Weights of a small transformer language model.
Size: 12 layers, width 384, MLP 768 SwiGLU, vocabulary 2048, 17.5M parameters.
MLP neurons of a small language model. Each row is named by its layer, matrix (gate and up: input weights; down: output weights) and neuron, and shows model dimensions 96-191. Each number is 128 + 32 x the weight over its row's rms, rounded and kept within 0 to 255. A neuron's up and down rows have the sign that makes its largest values positive.
Before each neuron's rows, "fires in" lists the words (lower case) most often at its 100 highest values on Wikipedia text that the model never trained on.

fires in: "be", "most", "being", "well", "been", "newly"
L8.gate725 [154 121 105 112 151 108  48 147 116 118 130 104 120 214 137 242 160 200 194  57 107 135 128 116 136 164 173 135 138  96 105 174  82 154 127 131 171 104 132 157  76 106 141  84  58 130  99 196 134 175 165 143 171  78 113 113 107 165 159 150 119 110 113 154 151 147 169 141 127 113 124  91 184 145 168 124 135 128 104 137  86 145 145 202  94 102 149 148  72 113 146 129  95 131 130 105]
L8.up725 [ 80 144  41 122 146 130  88 107  99 107 115 131  82 159 154 154 217 111 174  83 139  98 118 136 124 146 104 121 100  70 106 105  99 114 128 112 127 105 113 148 146  74 124 117  79 100 112 145 136 173 187 102 120 119 148 192 131  87 128  98 109 135 124 121 131 194  88 143 140 106 173 149 198 123 114  70 155  91 141 170 136 127 154 144 165 151 114 119 167 140  89 172 106 173 133 110]
L8.down725 [142 141 137 157 129 172 123 138 157 104  87 160 128 192 134 154 145 154  86 106 141  65  93  96 155  82  95 149  84 141 117 134 127  76 175 137  61 168 111 138 137  91  84  68 115  96  88 120 170 145 127  67 125 159 133 124 181 107 144  94 103 151  94 147 193 160 131 157 131 136 140 140 168  80 145 166 166 155  98 126  62 131 166 131  77 131 114  99  78  84  89 120 112 114 163 110]

fires in: "were", "was", "are"
L8.gate289 [141  72 139  90 139  91 203  95 166 135 118 157 128 123 149 124 179 121 123 118 191 126 102  92  63 128 142 134 157  82 100  89 126 147 102 176 100 125 125 179 174 126 117  78 178 130 181 148 189 126  92 137 154 141 139 151  95 134  86 122  68  80 147 147 101 131 104 108 133 158 107 114 121  88  84  77 202  94 143 147 107 135  82 143 141 163 112 165 109 116 151  98 158 110 162 135]
L8.up289 [105 123 103  90 159 131 180 123 151  99 135 130 124 177 115 126  83 134  69 112 177 165  94 155 161 115 102 104  96 158  52 162 139 124 142 165  84 190  98 125  87 220 128 146 178  76  92 201 191 110 126 101 163 123  64 133 144 157  78 135 108 118 182  95 104 136 128  99 122 186 165  71  99 108 118 140 162 156 162 164 134 137 108 141 124 101 176 125  80 125 111  90 140 115 127 122]
L8.down289 [137  87 123 100 155 119 141 110 145 127 131 171 108 107 126 161 167 143  99 134 142 118  79 138 116  78 164 157 115 119 127 146 147 127 147 184  97 153 100 128 173  66 120  93 145  70 195 106 103 160 218 144 141 143 127 147  85 113  93 116 114 117 158 116 103 157  93  50 125 100 123 170 101  82  91 154 124 181 148 116  30 137  90 122 134 121  74 134 157 118 145 144  92 176  99 147]

fires in: "of", "few", "among", "were"
L8.gate387 [114 107 140 114  81 122 150 121  98 130 163 122 159 128  78  63 134 191  97 128  59 115 114 159  94 124 170  95 115  60 106 107 152 137 175 124 138 130  95 142 183  58 127 176 140 201 140 178 190 108  93 173  87  94  74 181  96 143 104  80 152 144  80 128 159 111 139 130 116 138  69 107 105 124 128 160 128 110 201 159 126 105 156 145 212 178 109 137 126 135 161 159 105 176 119  92]
L8.up387 [157 186 148  81 142 151 154  80 114  89 117  95 153 145 122 121 128 128  91 114 107 122 109 141 145 149  87 197 114 144 119 117 151 117 132  75 114 143 125  92 111  59 108 163 129 177 132 142 139  79  82 191 118 202 121 118 160  75  81 123 125 140 128 181 169 181  84  84 114 132  80 163  76 138 147 167 137 144 105 183 200  67 155 133 138 131  94 150  70 110 150 139 136 111  83 148]
L8.down387 [203  89 131 103 124  83 124 120 122 131 141 140  74 159  73 157  65 110 137 148 147  88 116 128 154 156 118 157 125  56 130  96  69 177 105 129 103  92 136 106 146 108 114 123 106  86 182 127  94 110 103 151 118 255 137 124 160 131 148 159 164 142  96 140 139 170 168 111 121 166 112 100 162 159 132 139 114 121 157  96 136 135 210 117 105 125 140 180  95  91  96 177 126 118 136 137]

fires in: "who", "what", "which", "where", "whom"
L2.gate700 [117 159 123 184 135 119 155 132 109 142 108  92 138 108 147 131 172 121 145 155 148 178 191  70 175 160 167  74 162 123 142 139 135 156 172  77 153 128 122 133 115 104 134 118 166 110 150 140 119 140 161 111 111 155 130  66 148 151  83 125 108 126 109 141 144 184  60 110 115 124 161 164 110 173 141 126 130 134 127 152 136  88 151 110 139 175 132 159  81  73 145 147 157 125  95 127]
L2.up700 [119 166 166 174  60  99  79 121 106 132  78 101 133  47 151  66 176 154 161 186  85 153 178 102 137 163 146 102 133  99 127 128  91 159 160 115  89  76  93 127 165 163 143 137 112  70 135 149  88 122 178 131 144  99 152 103 110 138 117  79  75  95 103 154  92 133  78 138 165 136 103  99  79 162 144 149 103 103 111 124 138 118 175 111 138 159 173 104 122  76 108 140 127 145 166 105]
L2.down700 [126  96 142 121 150 139 138 187  87 123  83 148  94  78 105 121 150 130 107 141 143 112 141 123 120 146 157  98 146  94 109 134 120 164 116 128 110 159  83 107 111 149 145  99 180 112 147 156 157 166 134 122 142 179 108  73 194 140 150 136 111 154 115 140 191  92 102 118  92 166 137  96 104 180 103 124 168 136 139 102  30 125 146 131 106 137 104  91 171 104 105  93 110 130 157  89]

fires in: "father", "daughter", "brother", "wife", "mother"
L6.gate487 [146 117 102 149  97  72 155 166 128 153 131 138 116 139 209  46 165 100 124 114 119 124  92  65 159 162 179 189 125 162 160 192  67 140 130 105 134 122 149 134 126 145 127 162 142 102 213 172 129 143 163 111  99 212 109 158 127 179  85 116 132 114 105 135 170  98 109  68  58 145 121 124 160 160 109 120 143  96 113 155 196 107  72 192 100 124 147  84 125 137 135 142 163 121 105  80]
L6.up487 [152  63 126  78 138 130 148 165  83 137  84 158 174 108 157 152 164 145 128 183 184  77 102 121 118 166 138 122 148  65 131 131 102  90 118 194 159 144 129 146 141 107 132 161  94 103 183 137 113 142 129 117  97 135 113 147 151 107 138 147 108 117  93 145 128  92 129 164 136 128  95 146  98  95 161 109 203  93 216 138 126 181 141 115 108 133 145 138 111 145  89 157  88 100 173 139]
L6.down487 [118 105 135 142 171 116 129 109 130  90 116 144  67  82 116 111  91 173  99 144 130 122 130 111 147  86 116 133 126 112  81 120  83 145 177 126 120  76 129 127  56 130  71 108 165 141  89 165 110 187 122 175 151 212  87 214 117  94  82 168 136 149 117 179 176 130 181  85 205  93 121 105 117 139 114 141 148 131  65 123 157 145 160  80 125 152 155 137 135 111 146 143 133 130 131 100]

fires in: "is", "was", "location", "locomotive"
L2.gate720 [168 140 144 127  82 139  91 100 161 131 127 124 130 126 105 138  94 137 112 181 133 146 122 127 165 134 146 152 112 124 108 124 151 111 136 116 123  93 198 190 116 101 135 150 130 130  61  49 100 137 140  98 154 109 136 187 145  92 128  94 141  97  94 167 181 113 110 134 110 161 129 165 181 140 162 150 182 109 140 141  95 128 172 135  64 100 144 119 137 166 130  96  93 168 127 107]
L2.up720 [121  49 156 112 134 149  91 182 102  89  99 154 150  91 137  61  82 160  89 130  82 173 144 120 122 188 126 142 156 133  87 145 140 107 139  71  69 115 119 138 165 159  90 126 173 105  54 129 131  99  98  93  71  84 116 157  80  92 217 165 139 114 181 133 143 108 125 117 129 118 118 156 154  64 150 123 117 107 111  80 119  68  39 137 128 114 125 160 149 216 132 132  61 124 106 105]
L2.down720 [144 104 183 102 105 156 134  81 108  93 138  81  94 134 136 150 160  98  99  91 160 130 102  91 126 103 113 174 145 153 106 126 146 143 189 135 117 143 112 157 115 123 155 180 113  94 127 121  67 143 140 107 138 156  99 150 117  80 163 176 116 142 114 136 164 135 141 114 143 125 180 152 153 144 143  86 109 117 114 133 124 114 110 145 134 135 156 126 119 109 115  94  68 145 141 127]

fires in: "which", "that"
L8.gate216 [129 112 147 125  67 121 115 140 126 146 123  63 116  91 190 154 149 159 120 173 105 129 177  80 116 132 116 117  96 128 161 128 117 122 110 118 141 127 177 110 127 157 144 126  96  94  48  98 113 105 148 170 139 174  80  96 159 132 114  63  97 127  78 137 105 105 122  76 103 161 160 163 100 143 142 107  90 104 108 187 178 118 155  86 121 157  78 118 131 125 127 128 150 162 126 156]
L8.up216 [117 117 112 129 133 114 141 119 109  84 123  96 175  80 165 119  88 150 133 194 132 144 124 148 105 128  91 170 176  88 163 136 133 132 126 103  94 103 130 110  97 159 113  97 113 129  84 143 111 143 146 122 117 124 142  30 110 138 102 145 157 115 145 112 121 160  61 113 140 136 102 180  61 155 100 109 123 154 140 190 112  85 186  53 154 118 150 113 119  97 192 131  80  99 158 104]
L8.down216 [ 76 107 147 150 112 111 141 150  81 182 100 152  53 134 145 142 131 143 140 132 122 127 230 159 147 205 100 130  69  89 165 172 133  90 165 144  96 120 141 109 105 144 111 105  66 138 124 117 123 157 119 110 122 226  94 167 153 100  53  88 115 121 119 148 102 158 155  86 114 125 147 110 163 109 143 150 128 139 142 141 129  86  97 101  76 171 120 137  70 103 136 159 108 137 130 103]

fires in: "a", "is", "an", "was"
L8.gate680 [153 107 112  87 125 159 140  74 107 108 200 120  94 135  75  94 113  80 149 116 161 132  90 128 102 154 128 111  83 142  91 139  75  84 103 105 127 149 144 163  91 217 161 160 127 155 122 148 106 106 132 177  92 117 102 167 127  94 161 199 163  97 127 146 124  96 138 151 118 195  90 101  97 100 147 139 103 123 140 186  91  86 159 148  74 111 178 109  97 166 107 143 106  79  98 124]
L8.up680 [173  70  80  63  99 202 108 133 134  49 103 105  69 137 124  55 115 148 117 144 149 106  56 110 142 167  88 136 166 117  58 123 148 106 116 118 122 237 143 147 114 180 133 119  98 164 104 125 136 157 115 185  98 140 154 121 143 183 115 154 121  61 123 163  99 160  85 131 148  80 134 160 109  88 124 159 150 137 137 133 114  62 122 161 136  98 131 114 130 124 167 121  51 123  89 156]
L8.down680 [132  95 123  43 134 164 100  58 171 184 144 139 104  93 122  39  57  84 142 177  64 103  62 162 185 139 126 155 140 163 122 100  94 155  83  97 108  79 121  54 114 153 174 180 146 154 219 113 148 165 142 123 124 213 192 136 163 173 114 137 116 143 126 158 102 151 134 155 134 147 123 137 175  92 112 162 122 199 118 145 169 134 146 136 112 120 147 119 168 166 105 128 106  86 116 138]

fires in: "is", "was", "in", "also", "so"
L8.gate416 [153 184 139  99 125 112 175 133 126  86  55 135 123 128 205 118 119 129 136 105  77 150  96 128 105 104 125  96 100  60  94  64 183 156 132 154 108 153 142 135 117 166 105  69 111 155 170  89 141 153 159  83  64 125 161 101 166 163  55 125  89 120 169 181 119 118 116 151 108 112 162  68 141 105 174 121 137 136 138 125 121 126 141 149 176  87  94 119 172 112 133  98  73 183  87 108]
L8.up416 [167  73 121 139 100 123 194 101 148 162 156 149  42 151 188 145 127 123 143 120 157 143 115 123 140 140 124 108  95 167  57 116 161 104  89 144 131 133 149 133 117 157 153 127 123 126  92  76 119 192  83  94 105 118 122 137 143 146  86 104 104 113 186 222 112  64 178 147 104  98 106  95 127 118 128 137 113 161 186 136  96 105 127  61 165  35 128  53 122 132 109  79 124  74 144  86]
L8.down416 [111 105 128 124 157 165 129 100 142 172  53  93 122 175 132 127 160  89  99 156 154 105  78 122 139 107 133 106 139  73 141 119 138  86 110 192 104  80  94 127 145 113 127 148 138 128 206 112 139 150 141 108 166 102 132 123 163 130 127 118 103 131 137 118 152  45 159 148 132 111 141 124 104 181  86 139 184 153 142 145  91 101  91 163 163 105  86 188  77  74 112 181 162  76  86 150]

fires in: "a", "was", "awards", "wrote"
L8.gate119 [186 151 135  94 113 132 152 128 144  61 141 156 148 158 173 128 174 184 113  76 139 108  87 218 130 184  97 130 164 104 130 120  87 129 131 121 113 112 208 128 109 102 173 125 185 135 157 123  85 109 145 135 117 122 115 159 138 127 156  88 102  76  96 133 124 150  96  94 152 138  88 133 106 189  81 125 113  85 177  80 144 105 100 103 147 175 142 138  71 109 156 126 113 136 147 123]
L8.up119 [169 134 174 131  67 145 129 129 149  85 145 107 161 180 138  72 154 128 147 109 190 184  70 140 120 142 134 165 136 105 117 156 117 162 151 115 153 169 144 207  70 122 140 199 170 115 128 162 117 138  97 175 122 158  61 128 121  84  99 121 167 120  65 142  83 153 144 135 146 147  74 101 120 124 125  71  85 115 154 105 125 147 156 106 207  96 155  94  23 139  76 184 117 149 155 156]
L8.down119 [144 161 136 103 139 130 115 112 134 153 181 142 110 176 150 138 125 191 111 122 175 130 140 106  82 132 160 146 113 195 120 162 104 140 178 114 133 128 115 157 117 121 150 133 169 198  76 109 153 119 146 136 146 157  88 108 127  99 168 108  86 119 155 141 117 114 120 134 145 100 127 153 146 192 129 202 176 112 185 132 104 111 125 147 155 105 105 161 130  78 129 107 153  96 152 107]

fires in: "daughter", "mother", "brother", "actress", "wife", "sister"
L4.gate299 [164  95 112 173 163  58  91 147 130 137  86 101 148 147 151 140 162 120 114  86 126 112 149 149 173 151 114 140 171 140  96 165  96  66  96 133 135 152 104 113 189 106 117 133 156 109 103 115 154 130 130  92 119 144 154 155 126 138 110 120 156 144 159  85 150 118 149 121 155 104 114 140 109 139 104 142 104  74 156 131 100 171 153 149 135  96 206  88  87 125 199 150 108 129 159 107]
L4.up299 [160  98 136 127 104  99  89 152  99 117 113 128 141 158 129 143 195 118 142 103 159  83 130 141 132 193  82 109 117 136 117 134 158 137 108 182  72 137 129 143 205 130 123  86 135 151 141 119  90 160 118 119 109 154 110 108  95 139 160 135 126 106 164 151 144 141 126 139 135 110 155 139 166 140 161  88  97 112 170 145 136 147 181 181 138 189 191 197 165 104 202 172 137 155 135 103]
L4.down299 [171  61 113 180 158  86 133 144 114  64 101 131 126  61 155 180  86 138 118 121 108  96 144 150 170 101 131 163 148 158  92 152 118 112 100 115 172 167 115 122 120 129 108 160 113 156 123 155  96 154 164 125 154 249 114 187 154 137 124 130 155  76 134 142 195  69 194 117 103 126 126 143 122 109  91 129 156 101 105 126 174 132 156 100 146 142 134 123 107 154 132 130 150 134 173 120]

fires in: "in", "of", "to", "into"
L8.gate44 [226 123 127 122 125 145 137 110 158 152 120 104 119 130 113 102 151 109 102 122 175  92 232 122  82  98 143 125 152 148 117  76 185 154 112 155 125 161 126  93 147 172 103 133 154  81  93 137 157 107  66 138 156 109 124 147  88  46 124 155 133 123  69  83 130 141 113 149 119 122 153 116 122 103 115  79 128 104  96  90 173 140  64 139  85 123 121 136  76 166  90 124 141 137 105 173]
L8.up44 [ 88 126 148  81 129 126  44 116 141  88 161 137 128 153 122  78 164  87 177 153 111 116  84 110 100 117 128 166 139 122 145 125 200 148 149 126 124 145 110 119  70 102 142 131 160 210 108 110 152 227 156 130 134 101 159 150 155  79  85 165 119 116  92 180 121 138 138  76 134 115 155 171 170 112 142 155 149  82 155 142  82 165 107 159 102 112 106 148 105 189 114 175 138 130 120 130]
L8.down44 [ 95 137 166 109 161 152 134  95  93 164 170 107 115  86  98 103 151 128 128 136  53 161  79 114 189  84 108 128  96 120 129 128  69  94 125 128 132 160  74 111 138 102 169 122  61 146 179 165 118 166 112 150  51 188 139 114 130 163 105  77 179 152 104 168 162 114 158 180 121 149 104 104 101 111 186 100 135 103 173 148 137  95 118 104 111  97 138 155 106 150 117 147 188 104 151 107]

fires in: "of", "that"
L8.gate700 [139  80 145 133  92  80 143 122  88 110 144 140 137 123 137  94 159 151 177 124  93 125 142 166 119 149 174  97  99 125 125 141 156 147 110 122 104 102 123 128 199  97  91 108 101 154 150 168 106 126  81 128 125 137 123 141 116 180  99 131 156 158  99 169 107 111 153  98 113 138  89  99 145 142 173 107 103 101 180 120 144  86 123  76 116 176 194 135 144 113 151 107 111 129  75  71]
L8.up700 [109 116 131 165  48  86 147 141  88 134 140 167 135 172 136 189 108 141 143 136 126 153 145 154 132 176 167 192 183 145 170 110 119 192  96 112  81  88  98  92 138 134  95 161 110 129 147 177 109 176 110 129  80 179 100 123 147  87 138 130 154 106 184 146 112 155 148  45  73 135  68  86 120 146  92 155 125  84  72 120 161 138  97 134 145  90  97  77 141 134 160 141 142  97 132 107]
L8.down700 [115  82 123 132 121 111 114 133 122 171 124 117 122 186 193 185 158 134 115 142 162 157 223 141 157 143 149 108 148  38 147 172 124 143  66 118  90 109 107 106  58 168 141 123 114 160 152 150 136 169 126 115 129 197 147  89 149 113  89 110 146  86  55 148 142 196 111  94 181 115 131 108 130 105 146 158 109 150 148  92 167 107 140  73 145 158 183 170 177 108 139 138 152  96 144 116]

fires in: "career", "worked", "began", "served", "role"
L2.gate450 [109 157  86 152 134 181 100 135 119 159 191 105 126  75 135  87 190 166 145 170 189  91 152 161 105 144  81 157 133 100 108  97 120 143 111  97  84 131 171 118  95 117 143 104 104  69 130 124 152 158 125 152 150 131 158 168 126 126  71  82 134 152  90 132 195 152 121 122 151 159  93 118  52 165 104 127 115 156 221 113 127 125  90 109 136 147  69 114 133 144  96  87 136 103 172 157]
L2.up450 [107 115 107 109 114 159 115 112 147 141 123  82 139  91 127  91 122 157 151 168 161 100 129 163 119 124 143 193 104 161 116  89 100 160 152  88 137 114 168 121 130 146 128 122 140 127 161 113 135 158 185 171 142  65 148 135 122 120  89 115 138 134 104 111 202 113 147 149 103 175 161 153  64 192 135  56 122  99 166  63  98 122  67 138  67 151  86 109  76 174 120 140 125 120 134 103]
L2.down450 [101 115  80 144 133 228 167 157 192 126  86  64 173 121 113 130 144 175 130 163 165 125  91 245 158 137 170 142 156 139 178 176  71 120 150 117 132  95 124 169  93 166  94 117 125 198 117 156 132  97  98 152 119 178 136 113 126  81 136 123 133 126 147 135 205  73 170  95  89 154 135 128  99 171  85 118 145 143 189 114 106 114 124  89  74 102 128 108 129 137 139 131 150 111 137 160]

fires in: "until", "since", "that", "few", "preceded"
L4.gate664 [123 122 116 124 149  63 140  84  92 137  98 101 143 156 117  75 104 148 170 130  92 141 131  73 126  71 124  81  81 127 184 116 152 156 140 113 122  80 126 126 115 145 134 116 145 124 112 149 160  91 168  78 116 182 131 152 139 130 106 149 113 177 104 104 100 190 127 109 119 163 164 122 191 143 198 129 128 124 125  93 116 172 147 119  82 142 119 135 116 104 131 119 124 113  56 103]
L4.up664 [ 99 104 102 150 107 105 174 115 131  74 120 136 166  89 101 149  97  89 159 125 119 168 117  91 120 147 101  83 148 139 134 126 130 109 113 120 105 140  90 123  79 180 131  93  97 140  81 107 157 117  72 180 159 126 151 145 138 122  87 135  84 144 131  94  94 173 118  93 164  61 104 138 121 186  93 125  97  91 110 131 163 190 255  84 133 107 109 169 157 147 173 143 155 150 145 119]
L4.down664 [121 109 114 160  98  70 110  91 123 113 134 127  99 131 108 166 128 160 102 119 165 110 168  78 115 157 156 145 152 125 147 132 214 107  68 116 116 119 132 151 111 139 157 132 112 143 105 200 137  85 184 103 182 179 138  93 153  84 128 123 124 101  77  97  76 144 112 129 104 131  47 150 136 122 120 207 133  78 109 134 108 172 109 115 154 163 108 119 154  88 153 156 156 118  98 150]

fires in: "was", "been"
L8.gate386 [157 155 147 131  76 134 105 161 121 144 162 112  89 182 133 133 159 134 115 138 146  84 163 136 119 156 135 163 160 141  44 122 145 149 101 148  69 169  99 185  37 170 140 156 128 132  78 112 116 134 189 158 152 136 143 107 122 163 176 115 112 122 116 171 168 106  84  86 126  96 108 117 116  61 141 169  91 122  75 145 134 119 140 143 116 101 147 165 106 171 184 144 171 146  60 136]
L8.up386 [120 129 170 119 135 150 122 127 115  95 182 105  88 117 124 164  98  93 172 136 161 156 135  81 130 168 118  96 130 162 153 182 126 167 124 125 120 134 142 154  81 157 168  60 183 127 123 151 118 145  77 124 222 115 139 147 126  55 157 189  90 135 106 132 177 163 100 144 111 167 142 159 110 129 154  98 146 110 104 133  82  83 154 142 131  78 138 173 110 114 113 137  95  88 156 118]
L8.down386 [112  55 104 135  99 145 150 121 226 134 104 160 122 136 116 132 176 120  89  95 128  86  84 118 144 163 106 142 143 146 124 118  70 134  91 108 136 113 118 167 119  94 109 159 125 123 166 124 144 148 135 102 130 139 146 147 140 156 129 154 128 114 123 103 140 142 150 136  51 117  85 114 157 111 114 177 180  98 108 183 116 134 195 146  88 140 114 117 112 156  99 150  94  90 122  96]

fires in: "of", "following", "to", "behind", "depicting", "reduce"
L6.gate375 [108 130 136 138 128 149  61 126 148 173 107 170 147 154 206 126 149  87 149 112 106 154 204 123  92 161 170 122  81  64 112  57 120 153 124 194  92 109 179  91 158 157  69 111 184 147 183 123 108  91 148 103 119 123 105 121 158 103 143  98 135 105 131  78 137 184  69 123 192 131 129 108 118 119 165 123  88 165  98 120 164  89 145  87 178 124 159 210  98 171 114 145 111 159 130 138]
L6.up375 [107 112 107  63 177 185 119  87 131 143  94 131 152 160 150 113 135 109 123 102 138 121 148  86  74 142 144 111 107  67 213 122 113 128 160 202 132  77 180 155 173 147  86 138 128 130 114 161 102 158 206 126 150 170 169 145 122  92 159  76 142  97 104 189 123 128 108  92 149 128 183 101 126 190 211  93 141 143 136 145 102 158  81 142 117  95 168 126 115 135 137 144 152 149  98 142]
L6.down375 [156 149 135 125 145 128 112 114 126 140 125 145 153 157 173  88  62 102 120  89  84  82 158 134 114 162 148 128 102 125 157 151 134 228  76 136 208 151 146  78 157 161 130 135 182 177 161  98 123  65 113 103 218 157 163 189 170 113 119 153  98 148 121 100 224 109  91  72 128 147 132  90 203 100 121  81 112  88 104 127 114 200 158 124 141 186 181  89 117  88  79 142 105 126 158 157]

fires in: "to", "must", "sometimes"
L8.gate688 [106  88 168 148  90 115  98 123 152 140 152 145 115 140 107 192 125 151  92 108 124 151 146 138 136 147 155 160 156 108 120 129 108 120 156 167  77 145 125 113 136 108 107 140 113 107 134 104 118 121 109 121 156 130 116 115 150 122 143 179  48 114  94 160 130 150  99 125 117 100 102 140 152 106 109 187  97 136  85 150 105 111  91 148 133 129  99 144 153 124 110  94 184 189 101 114]
L8.up688 [129 202  72 119 198 141 126  99 139 116 112  85 152  86  84 131 156 142 141 131 165 174 131 111 121 111 107  89 164  95  77 198 114 134 134 104 136 135 117 136 123 135  96 169  91 179 114 175 103 120 108 155 125  91 133 120 140 108  77 126 153  66 107 140 104  52 166  63 159 127 166 106 147 144 127  75 123 148 148 129 117 116 178 114 113 130 142 129 137 101 144 213 116 175 118 135]
L8.down688 [117 130 128  81  49  92  98 120 145 166 100 171  94 118 126 145  92 162  69 110 122  88 132 119  87 164  60 161 143 154 149 187  94  83  78 114 152 150  79 125 110 185 132 147  96  81 148 140 151 122 114 165 125 148 143 115 184 181 185  84  75 140 101 126 123 112 153 198 164 125 147  77  93 129 164 162 138 147 126  87  91 134 162 148 131  76 126 146 116 163 138 162 156  88  98 113]

fires in: "which", "who", "it"
L4.gate653 [145 116 148 150  87 131  83 171 154 100 118 103 162 106 128 161 138 149 130 127 140 133 179 125 102 127 115 151 199 168 158 193 182 126 110 134 164 156 106 103 157  84 161 108 115 156 103 149 103  91 159 128  95  73 101 160 131 139 122 155 113 151 124 156 129  85 100 124  95 171 174 131 136 123 118 136 153 140 137 144 137  73 175  90 104 159 135 125 161 151 171 171 151 133 173  46]
L4.up653 [112 113 148 194  96  96 156 124  97 113 101 133  97 153 107 106 103 150 113 147 151 160 159 169 158 174 139 111 186  91 131 137 187 114 104 177  40 156 151 100  82 108 144 137 115 109 109  80 141 115 115 171  65 168 162  52 156 145 133 130 171 134 158 108 127 105 129 107  87 151  73 179  69 180 183 180 112  79 167 135 113 100 190 181 106 166 106 155 123 115 124 131 107 130 160 132]
L4.down653 [132  89 176 138 152  98 121 155  97  71  98  94  85 102 145  96 130 122 190 115  96 166 218 172 137 163 129 130 121 142 123 128  16 123  99 172 120 160  86 116 118 174  97 128 128 145 112 143 127 146  89 126 118 170  98 108 141 163 141  78  81 148 138 201 134 117 149 152 121 205 180 172  88 151 156 146 129 129  79 164  64  99 128 115 122 158  73 108 152 124  92  97 104 169 183  89]

fires in: "to", "advanced", "removed"
L8.gate409 [ 68 198 198 152  92 162 151 121 125 129 133 171 156 152 164 125  72 164 161 101 126 179 129 135 144 103 113 196 161  88 145 129 106 156 158 121 119 129 104  90 118 163 140  89  88 186 145  89 151 169  91 121 135  87 127 148 101 116  88 165  94 137 125 115 119 147 125 126 149 163 139 141 153  84 108 171 179 149  88 126 161 144 133 169 116 161 135 138 123 161 107 115 158 153 205  95]
L8.up409 [158 129  62 149 132 150 185 130 120  73  99  77  87 155 157 136 117 115 102 115 114  76 129  78 124 135 142  89 154 118 114 113 124  95 131 114 115 112 177 117  90  94 185 128 139 141  81 131  67  57 178 108  78 125 130 108 140 113 103 142 136 109 117  86 143 116 135 110 117 131  87 117 119 133 118 104 125 117 148 158  95 140 173 106 140 131 159 175 104 133 112 132 165 173 113 130]
L8.down409 [126 114  85 196 125  90 116 122 135 140  65 124 109 140 142  93 163 152 117  85 193 143 171 104 128 143  91 131 139 166 114 160  83 174 170 177 159 112 139 128 154 175 161 119 100 151 118 146 147 192 153 135 102 122 119 123  91 189 130  76 130 134 136 133  91 106 146 177 116 137 122 169 125 102 126 181  97 162  63 133 119 108 148 102 178 176  92 123 135  45 146 115 198  98 179 165]

fires in: "committee", "group", "bank", "league", "network", "foundation"
L5.gate677 [106 131 152 129 120 132 115 184 176 111 133  89 157 189 118 101  96 134 141 136 163 157 154 110  95 130 133  99 116  97  89 123  74 187 108 161 117 137 137 113 121 179 137 152 138 127 131 135 116 158 147 107 108 192 151 172  81 163 153 137  37 126  49  90  46 135  79  92  70  95  99 145 124 101 139 128 100 122 109 111 114 108 162 123 136  96 143  47 137 107 168  83 128 110 132 101]
L5.up677 [153  96 124 157 137 147 142 162 134 106 119  77 202 192 111 120 142 147 141 121  91 177 101  55 147 164  77 115 106 166 168 134 153 110  98 151 123  98 100 155 105 150 118 162 109 123 111 129 140 118  91 118  66  91 110 113 137 148 122 136  63 151  70 114  79 119 146  83 119 113 142  95 105  46  91  75 128 154 147 152  98  94 155 113 166 127 201  90 135 153 186  93 156 113 140 145]
L5.down677 [118 119 139 109 147 174 158 188  97 176 170 149  87  99 129  92 152 163 108 111 141  96 135 106 129 109 144 188 128 144 100 126 100 181 155 128 120 161  66 136  88 215  76 131 148 133  90 120 118 123  97 140  98 161 187 104 128 106 147  98 110 164 103 124  74 129 196 121 134 172 147 103 168 145  73 133 121  94 153 152 164 136 144 109 135 119 128 132 139 137 109  95 111 144 181 126]

fires in: "of", "and", "in", "on", "for", "to"
L6.gate257 [149 137 130 106 113  54 181 129  89 126 175  92 181 185 142  94 111 117 138 117 139 113 113 127 155 130 137 171 136  92  58 108 122 180 142 125 145 114 165 120 101 117 116 158  71 137 111 154 151 112  93 153 125 123  58 128 175 106  94  94 127 148 113 155 149  86 129  82 151 127 117 182  92 113  96 117 105  89 116 121 234 188 110 112 103 153 135 134  86 161 132 176  88 166 142 137]
L6.up257 [173  81 125 163 120 144 167 125 182 115 108 103  91 139 116 103 159 144 146 137 116  85 146 127 111 139 133 166 137  79 118 126 104 141 131 124 139 124 110 152 134 128  56 108 160 108 143  98 144 151  74 111 110 174 103 159 205  68 156  74 159 144 137 153  98 117 123 165  82 164  94 128 109 148 102 170  86  61 129  94 193 167  95 126 141  68 139  91 154  97 214 167  33 142 116  54]
L6.down257 [148 131 100 147 103  98 139 160  87 142 131 134 132 133 163 104 172 157 110  66 119 114 120 140  81  81  81 186 115  93 132  89 112 182 162 174 135 109  87  88  84  96 153 142 169 113 108 107  84 126 186 185 102   0 107 109 142  84  70 127 115 158 117 160  78 121 151  67 168  45 109 113 105 158  63 125 156 186 117 107 158 130 111  62 118 157 144 159 108 172 123 131 190 120 141 125]